config = dict(
    num_attention_heads=6,
    hidden_act='relu',
    norm_place='pre',
    bias='all',
    beta1=0.9,
    beta2=0.95,
    weight_decay=0.24,
    lr_head=0.00983,
    max_steps=6722,
)
MLP neurons of a small language model. Each row is named by its layer, matrix (up: input weights; down: output weights) and neuron, and shows model dimensions 176-271. Each number is 128 + 24 x the weight over its row's rms, rounded and kept within 0 to 255. Numbers have three digits each.
After each neuron's rows, "fires on" lists the tokens most often at its 100 highest values on Wikipedia text that the model never trained on; "fires in" lists the words (lower case) most often at its 100 highest values on Wikipedia text that the model never trained on.

L4.up2919:110137097127124112128159099155114144135142144155145141119134114157144098104118146139190142075142107157130142102149144126130167106089155114147117106125107141088155133103149091129155136099127063169130100088142139124140113139169113111085113169116137107084097126105090107101099100138162148142
L4.down2919:136117144136097124063093125108156076138125147141155135108105140170148138126116109155140131122114156154121115115126132115175109126123099155143138106072130130122093168098183136134170136134141119168130125137177116110174126115117117146157156081121125159117155130111143131088167095158153150110
fires on: " as", " under", " in", " to"
fires in: "as", "under", "in", "to"

L4.up2172:145133155140142094116135111129094147116146123131140130174135169131096113098123119130107122133145127102160155138135136082089102117101123152145110114122096112118143155123131120102107144100120117133135189110114136127136106156148135144137148157152158139137104113145122105135087094112151138150
L4.down2172:141131125118134133126112126095169128137103094111165103077155090124124109099094099156145131166113125092091152129117121070142080132132117134133137170141106174153142111124110133121112175131166093167134141140068128183182129087108118120134111098130088115094125094123113128118129125133138154161
fires on: " to", " from", " From", " By", "From", "s"
fires in: "to", "from", "by"

L4.up3009:168124096110155117134139100137168167135148146154172154088127145119118085116118089112119132125146106093125106130165125120068150152150102145120082106117096133121127145135163141121115110116120129161126120115163157144102115169166110113146112134113122152159112097143087092120165124103117122159
L4.down3009:080130104150089147140176093117114122105094114109092116115132136118117140101162113147111104123111131140157104126111136138150153105176120096095122148121136163140142133099096154109121151136065158127131104143133117125112097093158126135149172145142125107175142131113108138160154131153122105127
fires on: " the", " which", " that", " such", " a", " it"
fires in: "the", "that", "which", "such", "there"

L4.up913:142124115179148149180116114101097140139154134077140121080111105141138142126118113126179123151162115148132091116133158119112121147128134114165166151134118125123112135125102127120111121102083156164125120140147151153115122091127128096119111120160113139172151115165129104120177173107117126106
L4.down913:140101178162184150110147139158173127097152151121111138187148190145097139109142095129129131083156153083125180127132099093172106082180097087143104145126140076102113168112140126126105114129150166132091100164125153146154109117118150137084172124106148142191119115124158133096121115157093185129
fires on: " He", " with", " They", " his", " he", " who"
fires in: "he", "his", "they", "with", "who", "which"

L4.up1758:130156104149124098106134074118130128102133123161137091127119159125125080113133105121150140101148107134134122096150138128154117171159154131113119098149161131115153143140157097099092137115139119104133148139166182117134121132146110137114114138138129105147128078129100144142178098139129179146
L4.down1758:117127131157136085136119127123131129138133123148138084106148182109121119121129091129134126066138167134108105084122112109143112115147124141138118111175174162085134146134113135085136129176168124104106150147131116134123115145111158128110150130145125099179143091104124119111121193106103176102
fires on: " 2"
fires in: "2"

L4.up9:099151143181146100140093101108149100123136163151117129110123099136075113105154137136084119136136157154181109108091144107164161138163132115155117132139122151147151144119181155090126109191115170156194129157098126176123129124106124169102099121149147147100118127141113115131143150136143159147
L4.down9:082126065177110147155114144131122145110166102126123146166159099100139152126107097154142157134143120131116128155134126134130121137155105143119084117111104086147139106141160129095132160129160109107166098125111163124112125129120117151147134118134126110058104159129133115131134149118091181149
fires on: " to", " in", " of"
fires in: "to", "in", "of"

L4.up722:107138099161120160119122110149126114121140131134142149135118123110144096141122106121141152158172105125104140150139199113112154175120144140104103136127146118094100157100126101121111138103075120134129113176134131104128106118134133167108119116112099129170167080134088091151132154125117151147
L4.down722:118091088066148139133123117170154136110128123088152110099134139131180105143148144122160173144115123113103144132107095119134173125185095123130127072082144160107117122102133126112134132168109107163151126134088110105142106157121153099080149118155147158133176134112113112121146122133121145105
fires on: "in", " it", "n", " can", "It", " It"
fires in: "it", "can", "you", "i", "don"

L4.up1937:119114111107135103088081163132109124136101113098093128102123109178096072110120127136119097131164135193118152143127192127129120133108121119151106103122108139113136142168106153124130110148118097147136110098115132131107124113172150121118153116097153163163116106148104119121159102116143123091
L4.down1937:130117119091154121117125125109136089193126117151137119109125128108126131159153123113132086165139119142111145109125115137177133132175120136150136132146118101109143107112109162127176155117169056109150116084099130141139123144158117134179122154147129146144136129112118147108132151154135123146
fires on: " a", " of", " the", " an", " at"
fires in: "a", "of", "the", "an", "at"

L4.up2078:115099120113114123131159139107129168116098085083152097120118127104156096112157091148143121112106104103119130149120169142093138129169112160155130098146092106114152127134128121134127090120150141165109119126103130091127131117131147090132149150129138147140087124146108114148149087139150104131
L4.down2078:125099146105183141120134148156126155119137108090088147134132082098065108143128134142155134129125185169124122098132120152121090145131119100122162129129146112138142198115139178117134103123152095160137125103103123183102123122139105132097141128108136135137145092112111124155125081143171132096
fires on: " the", " first", " only", " of", " other"
fires in: "first", "the", "only", "other", "of"

L4.up1932:122128151181095120137135095112138128145148149124126113097144150155130182105158126139126116130110088110131105126156110107137139135114132123122120117119126134151124114143093121169102155134128153137161111087119114119108131157108161117123158111125102125122143120153104130135163092120134106157
L4.down1932:161137144122120138104117091119197105124150118131105120109142103081103151128169098073134139126121073129148171087149134099099145100148126088101147108143147126124113153147132137135098157145178121132146152134101128136163112079168159132109107142148103085147142094137135139154128159161109134155
fires on: " to", " help", " along", " that", " such", " would"
fires in: "to", "help", "along", "that", "such", "would"

L4.up1732:138125165120162095108132104113077139133127105128111109163127110168087137104128105162115155107154085151090144118144146116109103155110140082150110137134113114118145136116176170130115103122142091160149167093126160149152130135142138169098127105151121121150183097133127103105137126143134170134
L4.down1732:124127153122099117120133164104116100160115118127109137135094106127139077105177126103161070172105114143089125129143124153159145134127128153111165138154131109146140166122141137132154097099157093174106132094113099104104118116113184164170146102150135136143121086083154114125112119151101152119
fires on: " as", " became", " of", " become", " a", " to"
fires in: "as", "became", "of", "become", "a", "to"

L4.up2007:090180110120171119125135127096119101114100136099112142134127098135122068103121078154171143139140134100114137123127149086129138119111146129159129164095097132135148132134170126134150087143091111134123128154136094155123104147128109107149144147133129156108112126162128102113119115153152115138
L4.down2007:124095105090129142123134125132120065120111103099133108119119145103133108158141155097141126165105097140149112120132160112115182143131145106151167139128101122136151099077121112092148108152130149096134080136115129099110127126111124134080123115167096113119134123127135156134149164132131120140
fires on: " the", " were", " all", " them", " are", " is"
fires in: "the", "were", "all", "them", "are", "is"

L4.up551:176134125111108166134145133136146111119102179139116134180114133138134123151153109155124151127148147145107073144114091082113126139101107126181108110070101094142191127147139148115101097113106096147144137126195163124114111134146109120124102136118150110136130135145146149112105101160145134141
L4.down551:119117098107146164153125113131124147148196161138163092144148191167129135138141180154153128136128105136146097102078126093125159094101140125141109096085110096117042092130122122154118111120149157098136137163136072140158122145111123166142109092148114111123126134134098095125117114145126117124
fires on: " the", " on", " had", " at"
fires in: "the", "on", "had", "at", "their"

L4.up924:111102114145158136168137102158103168131119128088110137125132124115094127106149116147145133159138146120160160120106141134140107123085115131182102084117096091146118124150103095153113140133155148113127120092140146172122099143097101107169134099134139156113166134187097168110090140142148129147
L4.down924:121151135094148134110121170157169111173127145145092084089123122101131127115166133131142142179129086123123172104112147092138129122139144123108134097123136126129121129140145172118126098151149122126137119104124155137201173086119125108113122109095111129136104089136099104101172140144112149120
fires on: " of", " to", " by"
fires in: "of", "to", "by"

L4.up875:149107149082153090157116131102181165109132145099149135080125121126159145081132127135136096081133135112114101096076122125072111129117088164189101093145090151132147144191110144118125134140089188143130104165126128119089124121133134116129133095165112136137150095141095120123112118151125092088
L4.down875:111147165152113101117129145132112161104150143134135111117100148121094108143127135101105127113101135119100125108109101126110155128132126137148139141143103107132133148118137129077133114125134141145129134171095125095109129112136113099158133100125122137115168116149143127071119112139136108141
fires on: " the", " both", " these", " of", " These", " Both"
fires in: "the", "both", "these", "of", "during"

L4.up842:137081107120143133137096110100099131144097142118119117139130144139123129047132085125105123146119142129150152161138132135086146103115151118152133132111126105104101146161124127180072115142125162146126142127097164130129110127099110117142149133149146112149107096189147136102138150106120123099
L4.down842:118096130130087154141131113158121126097115142119131134136170138120084133136126155149118160205144117130107116134117132137146138124139162122123124148124139151121153118127152139144163117090161108130143157131128138148154129152128146170129181120121143101132088111147103154099126160137114119145
fires on: " of", " two", " After", " after", " three", " Two"
fires in: "two", "after", "of", "three"

L4.up2294:124166136183129176118144112115125136148122145129135138116107097122130186161116098149146168124115102190122160106102134112112175117165128114140103134129152119118145149126130119147123098140130126158117109125151146146115119139123131115097110133141100142155132114179124141126148108132143150094
L4.down2294:151170134150096152145163169095147136038146160113129116146142114093115120120154152135139159152116159119085182128169126135148139073144101117134126134120144125159132130112133108091145112136097141164150098134164091113147157111147123118115172131128101143139111094128123125110149150143109106137
fires on: " have", " never", " having", " he", " has", " who"
fires in: "have", "never", "having", "he", "has", "who"

L4.up1815:134125125133112156124147112061090133133171155123138137142085131146123113130135104146118133136144119095153118072112131095149101092086113094120147094088121144119102147115148095113103141107129136148124122136126143103161094141113114116127157101118152106134108151170129159124124125099131141153
L4.down1815:121098111129125131115147114113152098143101139157144105150093105124148115141134137100113141135120169132140138115163171156129094111159078082105121145136143115138097110138076158118112101109122156134113135138083089137184116140151170128173080134152121152115129180118111078139153117140191118100
fires on: " Year", " was", " year", " is", " years"
fires in: "year", "was", "is", "years"

L4.up2023:129095112145111130157086101134146148147123105154098143136110124121130141143134170144096111126136136110142151108139110154119141131117115120121088141132122118139146143164121064163138129164088141076147097129139112130140134133132175148163110097117118150130072129101109110127147125110119123123
L4.down2023:153129176136137085155119175124091116150122120140119101118157106098138118145097083098134123096094129145146134115137144120143126139114104122105137127164105138152167113124080165126111146175196116090168162091064102146132142157097117114091162100159113158143103118132119144091110099193099124132
fires on: " for", " in", " at"
fires in: "for", "in", "at"

L4.up2205:104182142155181127101118095083141132126135124178113109118103098129126071114157128133105199126126094112142135118133118121133153111118157119141106079158128126102152140136131115138089125113115125169144139146179097111165162123158117117159109134140125138140101143142116148170154094136135129170
L4.down2205:142126096143153134115123140107134128158097084148147132114131156123165146144115107150104113123111150118139129074092101125154145139170116138117133102146102118133157142168149163115133114111141136131120118117168119143155114148088135103158162118126105122112122128124126125135103128134108091145
fires on: " was", " which", " had", " as", " who"
fires in: "was", "which", "had", "as", "who"

L4.up1139:153099130148115125122054154093128102117154132167061100147130121120143095093132126110122134122142120151110122165129135130128145138113132162143105067125072130137168136153123144108134106133110160166102139107112121150169146081113135137175103096121154137128151084147115173185130131147162142155
L4.down1139:111144099111132142127099135135141172121088150157126151156145145131172102144121161179149147122127101139111112091052121161118117122075131149101163129142115092103126127148192088103177171156077157134112071151152135111123167160103082138141146080140122095072135168122089108134124170155126161153
fires on: " on", " of", " the", " above", " at", "---|---|---|---|"
fires in: "on", "of", "at", "above", "the"

L4.up2218:168101107160126096171114146114192133103165167135087144157135109134119188134164108135098123138118175125096131140171141115111151104116100170125114069118085109161132090122117143090110128136133122105150134114130098148168097144117132118137146108144150141155127166108120151121126123128129152117
L4.down2218:129140175143120111119135154126129104105103136133170158115114185145183105109134120131067125125093121109183125129096173130141109104118160106102093115188110151169116156174131121159155087129105111140144115121107156115106145160102131160155139142111145145118116102090119135142092152142127111125
fires on: " of", " in", " over", " full", " for", " true"
fires in: "of", "in", "full", "for", "over", "true"

L4.up867:140150081184122145106092135118177142111103172151100142156120127119134134112140121137117129142144106142119077135111145108101142145103118130166106062137149135129121147141166093122123143103093144110174086090138117148138133122146122175135127104082177157131120118123080110146087156097105125134
L4.down867:100105109132094130144115163113093124121154091088095157171124116129164162139137146092143138105122133104089149133141141113139101137123151125118104162139126115147151100103126164121159131123138137153127145144132094091094179130131155105152116131121140152115106148104136136112146101173120135148
fires on: " in", " at", " to", " off", " on"
fires in: "in", "at", "to", "off", "on"

L4.up1437:135103133078143144112099131129127148192118163113120149165142104125121096111163088176124102105118142173105126124134154133094113121137083141118125137121135104075132138171157140110121142124094142142160149087117147135138131142106113137134127132133154154105122118128105145120109119125159140100
L4.down1437:105164138147129130101099156132139136129131144131160096054162086124114119134151133115106138127116137104116137122151101135166087123115071143138127117138102161096116134081118133125138107084117101107120117105103157152110149136120132083136129120123106102115132100124110159177110118149129113129
fires on: " to", "s", " family", " forces"
fires in: "to", "family", "forces"

L4.up778:156209128119131088160102097090105135159122098176087089114111096134146133127149105154144145109133141110099122144100131127122100125094145132098097145148135098133123126124140085102149123085093163144150117142129150104125141187131119124171147112117121129129155126114135105160149145124126172119
L4.down778:160141113125138124159154136136087173113112136127154158135125130138116128130141162132106139141152153116153092125139120158116151126091127166130113173159126074138109138137117149150127109121133139122141110153113094143095137122157121109128158132144133135128132155126096128099112108157125130149
fires on: " of", " from", " that"
fires in: "of", "from", "that", "as"

L4.up2753:121139122143172131134133125126098105178093115134112111150107078145124095112156079128134172138158141134104116124165160127074127172095118177130127098094108147131149096168145136083125112115111118128169125105117157116115163138147118149113117191128158139141135122152088138107121129154150108174
L4.down2753:127138126165134110156152158160160150120144103126138130148156118106129131097128143113103157121127130176139106100119157178126169150096116137122102111201091121120185147103142133091117167110127110125121114103159151113118179156146129124144103139125153129128118166113110145140163171068115114146
fires on: " was", " is", " been", " be", " the", " would"
fires in: "was", "is", "been", "be", "the", "would"

L4.up550:123153152136144158114123094091143121142115123143148132125116122134102134084115120164135145120135127137128088099114138110117143113099141109102128124132137120132143108131149081126128140120121103143147125104135139136112121134074140105133134129103129116166084153101091104136148131131119120126
L4.down550:152127102132134152166131121158118110108127132094133136113135128067125172093148128136097122103077154092100091081109076118124124106116136109092118143159113111133121129138125186137138131166102179150123097157171132150118125190129095093130123128106140117125154103174078119106150166152113118136
fires on: " that", " which", " how"
fires in: "that", "which", "how"

L4.up1555:150099087147136161084129098126102118167130119092169095125106098120143134092105123134103117145133084120109146103147115129144124109089101133164071143138132111143148160107134139136132106130132162150098072140092148135145126155119165178132107170124137139128162105160140118119155117105105149110
L4.down1555:153092145123105193155152178140183117107134120108104151107128149119139082118144156148117117201103133156135118143121113141156130108123158193144141129152118149140153087144113133134171125101130093118107124143140144104138112129128074150111131129150173120156117117104153164110117134130161098126
fires on: " of", " as", " into"
fires in: "of", "as", "into", "after"

L4.up2315:132105123142108128176106091114150136080129114128110113082115130144124130122138128129106117126107096126141128100156136126113129143168155119125143142124113167157172116150127122099124124149135146131170114104131140152148138122111060146121124133137153150108151095120126160113128136133128158119
L4.down2315:093144093205098131151179125141093121098117164150100125112154096075151137148122119155075117104103104115112096142107134101122126137125099132087125122140136065135157107136166154102130157124165128109158124131139124146115112108139163148141122128159127115085128157123130119153144110125110165135
fires on: " to", " of", " in", " from"
fires in: "to", "of", "in", "from"

L4.up592:108142107141193157143123121101126109130151086154085137113073105135091109142122110153140117153138103154112137156130128105112110145112132143114140145075113155144065125165127125113135122190066112162136122129080152139147147151115162141118131124104167122105185110141106101132129101063126115146
L4.down592:075148125168133094092152131100157076116132126139117125056130135149184119097142097129148143090127087155110121130093131120122138125163129144130124081141121114138110123150123163131108116139134125101156140152127147138112116104115135132121132162124108120133092168134155080143127141094102104160
fires on: " was", " is", " went", " been"
fires in: "was", "is", "went", "been"

L4.up1907:138176117155137133096103123148133163130154127170112112102111122141181146134103120115107120103124125113136052121135107141102107117105114152125115154140135113130091145105121108102094123131077086093163121054129136192093147134084104101123149118147115134096152116108135124134094149101122116097
L4.down1907:168160146113133116152106162137098127125116088143136126115117159076148138115129114130114129069128131131110126125087131147122141149063126108101140127149100107108149122103104153119149119140153124148158135178102104141108118121196128180158143096117099149098120132093111113119100126155132128098
fires on: " of", " from", " by", " to", " in"
fires in: "of", "from", "by", "to", "in"

L4.up2621:116163138150112168079115152138121118072124123104135096116115158132100138181122153136139119119134116123135098100120153100109149109147144106145144131113119143140109127172156115126106118179082142182135137135132160100150103152131101094100093154151092089141128124189132106093141122152129163118
L4.down2621:141144146131095211093146131150115094052149133146141135121131151065124144141139148129136133091119120133098134119126158145134130120109139072177115130111140153151131112125136127094135088124101161154156138183151103104139132130115123088139135132146116119153112114117146154119168148131155098127
fires on: " has", " had", " have"
fires in: "has", "had", "have"

L4.up1133:109149063153144143149089112130101151116140176171099076136132123138101135124148104124140129123146153113121125142151170143176171159119140139095122125111165062132131141179129136127098141130105112115161150118165107119129069131131117083079098150113148156118132133129119155110149154133120147137
L4.down1133:152127137104127104142141123128117116111109154133143145159156156135112122154077170092163106115112114178133125123170142140115149164138142148098124158123146173095117124128122142156121124099116126138122108144150134121088158119091144138101071118165145129172132106141118107083133110082087103166
fires on: " 21", " 22", " 2", " 27", " 26", " on"
fires in: "22", "on", "27", "21", "26", "2"

L4.up2892:127111123159143104149130105127116152117120155119056097116127113117072151075150139162124109115155135125099180137102164129112136122145144123142089098110119135117126103120115138118110116112148179120107133082117160140105100130129162157138124129092142117145149100163143171100127128141138154108
L4.down2892:089163114182137117095175119120154167159103109127173107049099191146113152105121052118110080088126090153142147133107123146096158105142155123134116146156122156168146130176125120088110160174139120184164127118126121146119128162153123123111161137123166123153088120151131180151131171131095132152
fires on: " of", " for", " main", " primary", " only"
fires in: "of", "for", "main", "primary", "only"

L4.up2725:106157143163137136175128118112140097103169115135110172100127114130156133145126163129148157133165121196127093061131179114151134131145154096118145064124155136130160154119149131128128145082122122119125137118152183154088118098126131099164092088130109110138104115143082179153083118102135161132
L4.down2725:070152159154150123134151122117164093126120143115114126142150115138098162124171102126100145094138116150092099155147171124139134100178132139110109122186133155116118145111136190128138130129137149144148105135118129162122120133132150134113157126141129149128175094150162132099151122147081103137
fires on: " that", " which", " who"
fires in: "that", "which", "who"

L4.up1462:092088107174185057145106127113134144148111132141075137088123132114153118133146135132073134153155158148116106145119125126102154100121122158144123134120108108167159134156095144144152100127108130181156118108120141133077084140106132095132148101121120163139125135156143139132104097137132143094
L4.down1462:090143112150113131115182093148125132125112163123171142122128180142160111083119116142115114167148118127096166138098131155096123093117123113116129103148128157117118132123112133108134115123186097146150120130108138126172126098102169158146133150103133099101110111123131131098132134123096164124
fires on: " to", " in", " of", " for", " In"
fires in: "to", "in", "of", "for", "when"

L4.up2027:103135124105124146062134064120116102102081154139123117149152124122118143142156104143126120110135133110133110136169147173094147130112147127112094118127125153098083160109153083120073115101077152153128111092118142104148113147137135133120088180126136132133143106152120174150086068119110143151
L4.down2027:142075183117128098131132125103133141159104114153149118157127139110168100097101138100144131122082165144129112110135122127118110115163147148141159139096149151135173188108111093122174145122146148101144134128138143165128106129129160117113140125119135148143094132091123124112081112147105148132
fires on: "s", " its", " more", " had", " highest", " in"
fires in: "s", "its", "more", "had", "highest", "in"

L4.up1869:100134124112137124114150097135115143129139177155154084198097094117156166118125090123151139100119096118147127132126153142130125125135112071112125115132149125116126151153164111097131127071079104136145117113120155148102091141113158115134138129140154144096137146189130164098191101113140115129
L4.down1869:077180117141115146139162133077136040135130121146155093118123140147115149142148114147102124104166110161098132126140121114120129130158133127078160090129132101133133105074168096143135108123143144119136096103116122144088130143102138106111151142153107169133179147141172145077136090127159102097
fires on: " that", " was", " it", " is", " he"
fires in: "that", "was", "it", "is", "he"

L4.up1224:123094110147107147148119089100084130112153110111065151152120119132116106141149118154140157136125116190117112101146150114161079111129114154113085108111146105140129166158144121095091119127099120087149158096127150122174134139173145108120107142150132124099125149138107177121105111110116120167
L4.down1224:085115116117142130104136073132120149161096133123106133132116114093114142117146165163163208142188106090071122113119073142126118100124108179126167134112182115072132157126150137131101152130153148106147098134141131123120111124102123139144125133125146143146111150130100133110151107105106147127
fires on: " to", " in", " at"
fires in: "to", "in", "at"

L4.up1798:136120142130121139167127135095082095142137178101093122140125121139077125109132132122141131149160111116127086113097112131129135143103122121146120163119128123140167146116116148102121128153098113114110152123139152153164120181167138159117137097147132130081138129169110170108123100145153149158
L4.down1798:152125183105171165115144132133127112108145114100143141106149111117107139135139140100150112086154100126102127115152115170112074118163166143139110141156163112096180178145153149148124141125147146147150128157102164118088125137113123158129132111173107075149081107130162116118177108141071145094
fires on: " to"
fires in: "to"

L4.up1335:160155146090160139158090143111140139144114104115091113132109088145107141163135139149126133170131116127152146112113141126108091110092101149162128114117156136157122129139124119151135085153148126110144118129105140120138119114135106140095141168127125152092110147134125135116139130128119135194
L4.down1335:119124146148126086099119129124165115136146134145106137117183130126122164097138077112146151104159134122099123104118151153172121115109135133098142123132113121171129127106139131135066160161105169122111110096112143095131134123114094096141106134098120139085157071133124139142138154148102121094
fires on: " as", " was", " is", " called"
fires in: "as", "was", "is", "called"

L4.up1995:090100146134140128140080109092117124138174127130126123094135123109140157127126162125165137121123098137125094117097143097129173128145110130116135063119148122119127154148120096104122144121113125146137125101141160118135109128145097125129136095089131094111095133150104195113153145111128126163
L4.down1995:099122180094144147088164135117136080122106140130127154098130139127138129112164148094150128113088113133065123147146122138154129103103152172096106104127123146123137193126154190186169132133108108126132114190107145133157142107125131083089137130116132134125102089129167114165155140162094115101
fires on: " that", " of", " with", " in", " to"
fires in: "that", "of", "with", "in", "to"

L4.up630:094117141124158125097129106084121131106148136111147121115123147147078110082131117115129124111157125128117129130124134126156147112127160126105142093130146099155103157172122088135047119118115100139156114070107154132130084149112161156128122142130133077143086113125130149134121101114121094103
L4.down630:120124123105123169177101139146100094117139124136103155159151124114119128138151183122115109135118173154128097142126093100142165117103139107112149152147082080170169130141137160113177102130121164113142079136152117153115120113165109130144121138126080154080146135120094135120149153125077116154
fires on: " not", " and", " that", " can", "t"
fires in: "not", "and", "that", "can", "t"

L4.up787:103083111133127148164105156121105148136138151131101130129140117136138131124132148127135154110118140141094155138132173134121112114138122144129129109104159099119110184120131110079124122152095115152131168093114129108146108113126174154106093133136123109089093136119101097108103167109140129113
L4.down787:149123178129149123137161112081111091128091116131143164092115129110158151169120111149083106160135129109093103097134143163133144133141113112106106114135101125146158120116140151141141143106182170156129154107135128137100135145111143123092115106101148130120117141123130128114150121116079124123
fires on: " of", " in", " from", " on"
fires in: "of", "in", "from", "on"

L4.up2557:105150122147150096177117103155113176094131121141107152130131125154112140091117102120158135111131096100131106135081165128135135143135127110166138134124154102090128159161133132101112124158081162107109121091111156120173120111113137137133113067128158126142115136153057172114054076143127105143
L4.down2557:129129153102124148121159163132158123114136154154113125150151098095140135082136149124143112126173103077121155094132113157117116104152161145163127170139130164119134166131122119115124118197133125116167148159105140122127118098169141112134081108159116126159102090159167097086143098160111095144
fires on: " to", " may", " can"
fires in: "to", "may", "can"

L4.up1812:146118097151140102138141075129161137120097150090133083128124132177136148098152108135139160080135116111159169175132108100092114109129130123143079147156133149092125171132156121151152131128113126069085105094149141115132141108108128137156118127179144165158106086125094114146154098147133109092
L4.down1812:141108131144140119126112134112095103068188094111100119124143160111153159080124116151124133126105144101144130095119155157114134085118149122117154145118134104115138115119120115140132127096111148123149132136116121134093139147113105099093133126146138161127100131118116123128112117125174126095
fires on: " all", " two", " Both", " Two", " All"
fires in: "all", "two", "both", "these", "those", "three"

L4.up108:124123139087108136146085118090143117188139178127102115136120126133132066118149171140121143141179134163144120137106106126125137122125125155131116115133110116111113133132139134108125111131116148119175138121196126155142153112099132158135124106128127112118089112152115112135124126129171168130
L4.down108:116115107139060133149125134153143116149118119124121119145132123109141103126096095111127130127114167081156120129126113117116113134106123154097106145107113092146126131126148164101132166140090106085143151146174138153106154114175111158119138124161139131111101133108112108135156123155100177139
fires on: " in", " at", " on"
fires in: "in", "at", "on"

L4.up1034:156163102123121176089133130094117092113205160167135103162125116156148129095130144152099138128138118119145141104129137094099119108170129127127114106100078141070133136133084100147082110113131122159124124131157154121149155116131114125151138128109139150136130111144116190122163089098137120125
L4.down1034:071113137117154141126130101145129063114118086083155109152166139115110188110140157115118100132075173134110104124114108149113120110097105122107158138147126076148122117106135140096138123117153120151171103106110115151109082124130126090127089143136107104102130135198111150112119114153088087109
fires on: " that", " keep"
fires in: "that", "keeps"